Part of a small language model's weights.
Size: width 256, 4 heads of 64 (1 for keys and values), vocabulary 8192, 19.4M parameters.
Architecture: RMSNorm before each block, no biases in attention or MLP, untied embeddings.
Training: a variant of Adam for these matrices, 5568 steps.
MLP neurons of a small language model. Each row is named by its layer, matrix (gate and up: input weights) and neuron, and shows model dimensions 0-95. Each number is 128 + 32 x the weight over its row's rms, rounded and kept within 0 to 255. Numbers have three digits each. A neuron's up and down rows have the sign that makes its largest values positive.
After each neuron's rows, "fires on" lists the tokens most often at its 100 highest values on Wikipedia text that the model never trained on.

L7.gate346:130053068183081104065147154141095110104166134106130166110116121114146188156100119090066157136123108102158091101091169132100136100124132112143154140150100086108091120189094147115162112108116119122135170109134063106143062137117093067148129183107176170109097099144153118139107102125142085142
L7.up346:112163149140078111154065128119073121105152106158096199127158173176109177114093133116097118186156140138107154153113142162127115143128145106150153161151076177063207088121099084136159128166116154162130141149142186140144095103144171085111132137105084120162126130126104126178108124158140145119
fires on: " =", ":", "\n"

L10.gate713:149112135106057121132138145168152152117141060123089153146103122081157147111160090160142107091101125094086094179073117154096091087155188176184116162146160107110134112059146064142156146183166112147093157151097089169111077195096127117102098150140142178121145111165080111093176107138099067113
L10.up713:184110107086083126148095132131155156123149076173124156113072148092120136105149092133136121093094159128085131167085078138074111125164149181156133178159170087106155135060127093139153128185163097169079165162110075156107074159071078111092088128100155162159134125175134088097165094161100127112
fires on: "="

L3.gate53:099107104083090108150152116150119103128157083142091173108153142137156177123133122172173128138124151131112126111116133095172115139178187100134080117135094137114168169145129133131139056124129082142107148161147151212172129138161096173113151077109137041122149151110148088144155125131131115115
L3.up53:110107144104143143096123100132138128111126114119089119116161122106144129104153110200064129110110119122095112140171093101138187171123159125137096142121143132074173185075123156163178115129157142119077132087151130101161144131137134121107149078084068139143177104078103119108175139113139120139
fires on: " 1", " 28", " season", " election", " 2"

L7.gate913:064144167086073128218109138165155090160126110116129099164175105142134161133109112147127099164106123142095144176077108116130134131120118159138180161133082104109209123125141128175098141124213108091125125153118099155104146175073174147101160152138181149127111139184073118116105095137105120126
L7.up913:136179102155103168095147118142148161089090128089153114117093109181136111135186133148099181104118177108156119151159129220084122115134129075126088098100160158126154071212097164114109127140152129084147082121131092121126162156141140149109137119115124078160093175138151132115079123082129119101
fires on: " first", " only", " never", " eventually", " last", "ly"

L10.gate744:153106103158142090135138179166091084093124096097094126129108129086131158158108107070102145167145108052128148079105148098164124088115150137197108135139083133083121079107142110152174157105114126119166156106063066188136150157094137179141151180125103105033154109092104132139043132174119092148
L10.up744:163091126073129112135160152128133096100088131130140144158114098078057182163106099063123140161167093108066130103080138123192141135129141119096069148111109127130113075091135107162133187118140164074153089113110075126160193138106097148168138141191131139074080174109091114164052171157109091166
fires on: " the", " a", " from", " and", " his"

L12.gate142:160135150155141139124184200143093090108124162129161093143163111145144120096129161191125133136160129070170126061107138127113158151132127185190184143107121128133082127123096119153180163123154128133088147155130099143123094163135069106124134120113168109061130125161098114136124155072217094132
L12.up142:149149148142147134114156206137120168075130175148156129138107054161117067101155147167172112169106110101131107084151072142136210148100088083193156110103106152110059156154129095105123108105140128125148162137047140101124160175127113119117140087117231089133130104147148140145078145143121113101
fires on: " |", " first", "  ", " played", " career", " First"

L7.gate971:147133115132121171052138142106125157133123162101168136069125164207158173120137152109101160110128134104147124096091145117100133075159153131177135120147098152085125158111098093171084112108095124076150146103098145148171116145162207036142120180146137119080135107196113092177095124082102120150
L7.up971:131187151110134103164089070092068114134138122144106139092171142161164150143104108126204089134185171074132164139122188168134095089195127111158093123121136173128119101169086162090139042146151090134122106091142107097156122142132124115139156118128130137113128136084153129114129173139133128163
fires on: ".", "-", " code", ":", " one", " W"

L7.gate621:127144074119090125125126119113123123115126130121074184090114125080141119079089188110085191108090077123159078163098157082080110106188172130128167135122051106125112176090099094072136125109173111177143184155116113150097095153135109123186104106115087154145169072137109165153167166070092104160
L7.up621:200177139136129110169104083132143156108119168133142146125122120161101206149084064073124170178122140128142063150129120121065117159087086104156107135142129141149216096148181082135172082105111161123157148122117112138128148150103112133108128167163075121191122176145101096135163146174112127088
fires on: " to", " as", ":", ",", " by", " has"

L2.gate760:180122066168126101096150147105154165135160138106169107099169117103135121156112141132156150171194160121190153031158137097106131147139107086172163152119111127127155166157060126125140152119106127128135195172122093138098084133172121079139138200103175103093110062150108120143131172146116128132
L2.up760:123072150112138172188142114149148108141154146109082064104160055167077098152103149145074113117117092149109153122123072108201116099150130100083116107125108159114081175140090111107173081077161124134090164133079097119135073079190110145190108105110150058120090138166138115126097188139107120138
fires on: " it", " sp", " engine", " film", " Hon", " father"

L6.gate899:160146173146117109132137195166121176123169106096088144146158160094119202161185151123104080140071155074093123098129132140184126148151168167135140144174145128071132143092156092142137186106165176145106154162126133165154105188152110100152192153124117131109076179141126160088136137148132093140
L6.up899:126172140127117071188140156144104132136173064136015097118115150154158141088120182076134063089090143154147110118152145106123149141177153125139137106152127126167126138128150139151172130158099165175086165151091159114107050149164163134155206099086171181124047099151123139148167094118174147143
fires on: "\n", "  ", ".", " Apps", " by", "ography"

L5.gate180:162090101090104084199099145192185112119125137128085134128087130102158115172108114119100154141162158121110098161070106139119177080116145184180064121149143155115128139164146123132143061109136127095080116132134123141129152134106157145067171176061175116102150093126121087135077117107130071159
L5.up180:156175166176160113146154153115189123122092186083167164218096110102091099127155146084161186167102132122128116117170105194127162145133125161119131080168128110108143108090124122116146137149055130092117114082163157196182171120138091123136128143142139157111118127172106090144113113151166098138
fires on: "d", " D", " a"

L2.gate963:172133196113088128209198129168117141128167180053194105167130097089142144104181153113156128143163090091162116124085157104159117113165123123153178133107100195138161131111159097155173141121112083080122093130138123127141140148127189120195110151179128100078184137124127131120156154160079076157
L2.up963:131129200126104085104136123088093119146109127164061108163138145096104181042156195126118131045107145115133099090102168140191099125110119145178171101073161128083140159180134091210120132133090151169206105050119084133142121130162132160105122130138121084145202087150132119123086131116153083185
fires on: " |", ";"

L12.gate352:170090160127071097166136136148085096092153125071087150146138149081148092115191122141115116134070134113048097194090142124074107140126153149128127174163126123167132161079188114187171127187166109154101117145125084137100116122108141155082115114130110170151148133150095082050098125065124087170
L12.up352:131085163107123166110139162129192189134100118116131110105168122081125181194132132152145129104137147114136150112113152123145061133145118136183126123136176151088109131108147120092124112130137126146135168129162073131161116148091124084134073029122161160144140126123074128119198077156052093070
fires on: "="

L2.gate799:051137071053104166167112142162147098133150183138139101120139110168117117099150143155126100112120127115157085096115144186081130154189172106176154157124053138108186092212113111142157115119159151083128116155177142151165132157115147130155108185031214130110155175088114081040156100191101112184
L2.up799:102151087098077208116112085156138109186100086136133106155138140157129131131179114088141161136087132120146114139095124105074148150158149106123154134101168114129128128147112127122140194158176160113136154143119142135074150151151140150132135136090160163144065142149112183117161068080114165106
fires on: " only", " any", " never", " no", " a"

L10.gate151:093180106085055180101100171156160137204176155150123112070062097099115088146054162154176128155153127100123133077151162147130149135154146139196123150163106054122147148136105110150103150136115116166110175145131095129156078139155141124119172115152126139126125079128064169076143101141064132111
L10.up151:134136094157100179144102123150201115154132182105142074129109079181117154183166150095155073161129087164108108112093066091112113139135117161075112110121107096159126105117116087124171080112161148101134148125121129151169103151120139151174065118095111126152116120157126160123153135149127118124
fires on: " which", " It", " film", " that", " it", " also"

L2.gate836:117120106128155196130123181186108147125092106086044113074083132113174134128169188161102080063122137124133099150165154148150112113103137167152161074131062123121129146165091092111127143137162201199123145134131124139148121133158162093170130113111174095104166182116110066136169142136119108137
L2.up836:121119158102131152095047103163154122125146158104090113094075146083138115078149097079102164183061118133118107187203177125109122137157150140130155098170129108086130131092099089105140142132131146120181166170136091124124096147153142126148180178130179063131099154122106123103113107179139106087
fires on: "."

L2.gate44:138145114141162133090105182179202167129107113174101127125127121126128168125154126157092110136116182118112144099143094144137134156161149145167083118138081108162122130116118081165145083155119161139114160125104170149185141163112178107186166148207090076125125186160077121135213133153128117183
L2.up44:137136143129104157161138130115058095109090132160060139210159199181155127127105152113142094084154126129119111136151127152091178153155140125117136102126157138118121156155122127108143077149133152137136138103114121133115114081146138082111120164122058198098113163171110175116112154146127099168
fires on: " by", ".", " on", ")"

L5.gate605:178082085124132115145119110136128093143147106118124112130094054098143102161151111180096144134164110115134107144104171160085137093120139080138163149103125160132112100167123119135101142153074137094149127170184107119069085150111193158094149202127173125094160098118130227146091172175038133181
L5.up605:133116081158110147106137128143138133124152127107124117084113095141081154125093104135148142056167157129081092144182110173085147155135139148116139156108115112077098132154120111166072099117159139115096120181110094058137063112162137116066092106098126181174128074081117124171132170092134166178
fires on: " of", " the", "ual", " his", "ile", "off"

L7.gate452:099213142080054093110135133183144143119148138140126167129115099066130123114080091151134187138147132140113167114119163109120136157083129190147139074129089146100115171138125150105149102162137097121140119125130144172130056174149114067181142115192135163071174143093084105178192125140107107148
L7.up452:105151126173105104136101115200116103086130194144116133099160126080077129133168146137144139094141055107108147128145107114143098089098155114115146176107086142109088100130100109174080159115160144095124148179091150130174107104148133097159092107182079123110132108119094155150154120138073117110
fires on: "t", "r", "s", "g", "ui"

L3.gate404:143182100137098140059184160185169178080162100051121138117180133093124141078144121086090120135094079110134089141142170125123159131130136210143119158151106125126143133180152138129108184082167115145143112160176110105083122119139189127108151118121112136129121099140082176177100169143100095157
L3.up404:167101118128109147088159107123135099116176145169113116103156136086144125101157165151131145191102106120123071152158150117132152117106138177133142176177120132083114158169166134119125134184137180158154110167138105091049097123172167089137172158121133156080058052128100178182144152092079117197
fires on: ".", ",", "\n"

L13.gate432:153108131130082088193138111160126134111164133094085160094149149096113149152126117135134130091161119100051119149105105144104106120161167132144079131132120114112141116085113051101147140165148111151144151108119059138104122177072104146087073101094145126128129138114133135074121127136089069110
L13.up432:157088126146077127159124091148158126129100121183108119092124095110117144129169128155133153090117092084106082143083143144099129117176170185170102122157153146126145137065177079127144080144139121221089163121098078153093050189072131131102106142111127139122141126156105092103178102146107122082
fires on: "="

L7.gate70:095098099140154128172159153163134151150146055136109156104100104096170097097139138156151130109165101131132121104111184129106136113198131155106100107161076142119184121151179089106195144114104217186118132166132073108095062175108139137133119138148176135145114130159155059150136123155114101161
L7.up70:076092146126103136114059156141156176160149145088159084111093111105099157099158128166098138106129076134101111165128146112123116171175127154106128116100123200110103113123139142081093168172125179165093151153085142104103070152100147125122125093145153158102084099128134125084084136168136100115
fires on: ".", "ce", " War", " School", "ey", "cho"

L7.gate263:090174109149102081058165156125131101103120154122149068110124120146107115121124139119128128122136102093158137081174139161098079099097162105175131127108086143085107089165045101135139197129134143136102162133091084175119121176116157108157157101141218126089133079127162137139138129109093105109
L7.up263:075159085089161110128151158115127103151158160114147079131123103108097132120102119098106134134154162088178124115125112127142106091084135127109118102129080124107118121093131149146179136109093150107106127122104108165142161161112132136100170162098231091118133091171106092146092058104164099096
fires on: " |", "–", " play", " first", " 0", "th"

L13.gate21:132123115135044128141150133139146130118128137070141142132126151135085090113217176165129051115171102113095105085118162192174125111089139113148182162156085167146113146154200097169101144096141117142154135117125086113084132179119177164127116161149099135140188130160052120141156162139079036138
L13.up21:116100123131112126155108146092100146116134170140125126126091097114122124115140220150114114146113099136153077153146123077142122055098168109136142164158085146111071174197092133157115169142037106141128125085133131128129128138152205090160160174097215081090181111110077086098062123123150137104
fires on: "'", " |"

L5.gate456:057147076153077179123076134157119086125097156141116159175164113182171137154084101145132137145179074085101213137153154080112110139159128122149175101090134175150119112076155128118154105131146084095095116133091143154150112162150156108142158125119196088101137090151099135119156092149158136102
L5.up456:134217117126131157087184149115104084096056156170142094110151149095100145080107170141188182076145105132161104199159042060116112125115137111126118130069107149112094146110094096094115113134100145152151185160122137142124121186171148113135176183174131089150185055175141186136133077125137168084
fires on: "t", "s", "at", "ll", "ar"

L12.gate414:162114080124082154157151121152147150098148123102069142127097135116131144134145123150140112093153094099089112165091135131095102082164192120198077151165143115070139149080116051104128123184146095173092163122114048146112090166051104096095105141067123133146136145123076117099135097123094134128
L12.up414:130089134141057116155137144136147121132107102099075184131113130068128187138148121117122149092111122116070152128104143140076089148180170136152109187125158162102156105085150075128191119164154139163159189155110081160120084181081094104148105141125116159119124161165105097060192102145063078097
fires on: "="

L10.gate655:140084163091076115171155153143186159119141098113103139125111142121126141143177102115172126093092126095113110190105123134105134120167138170135081170160138107130113145066106060144133145173178105158116172130095098170089100210071140113083125129137119163099137115176108092080174071129076086078
L10.up655:154078142081084124154134115145173126147126112126070120121116131101124132165164093140181112089108111099095124158083098120099087095155167167157087153145142122105139143067102062126139135174139070146123168097121083132091065188077115118084104128099164173131156108145122068100162084133082115109
fires on: "="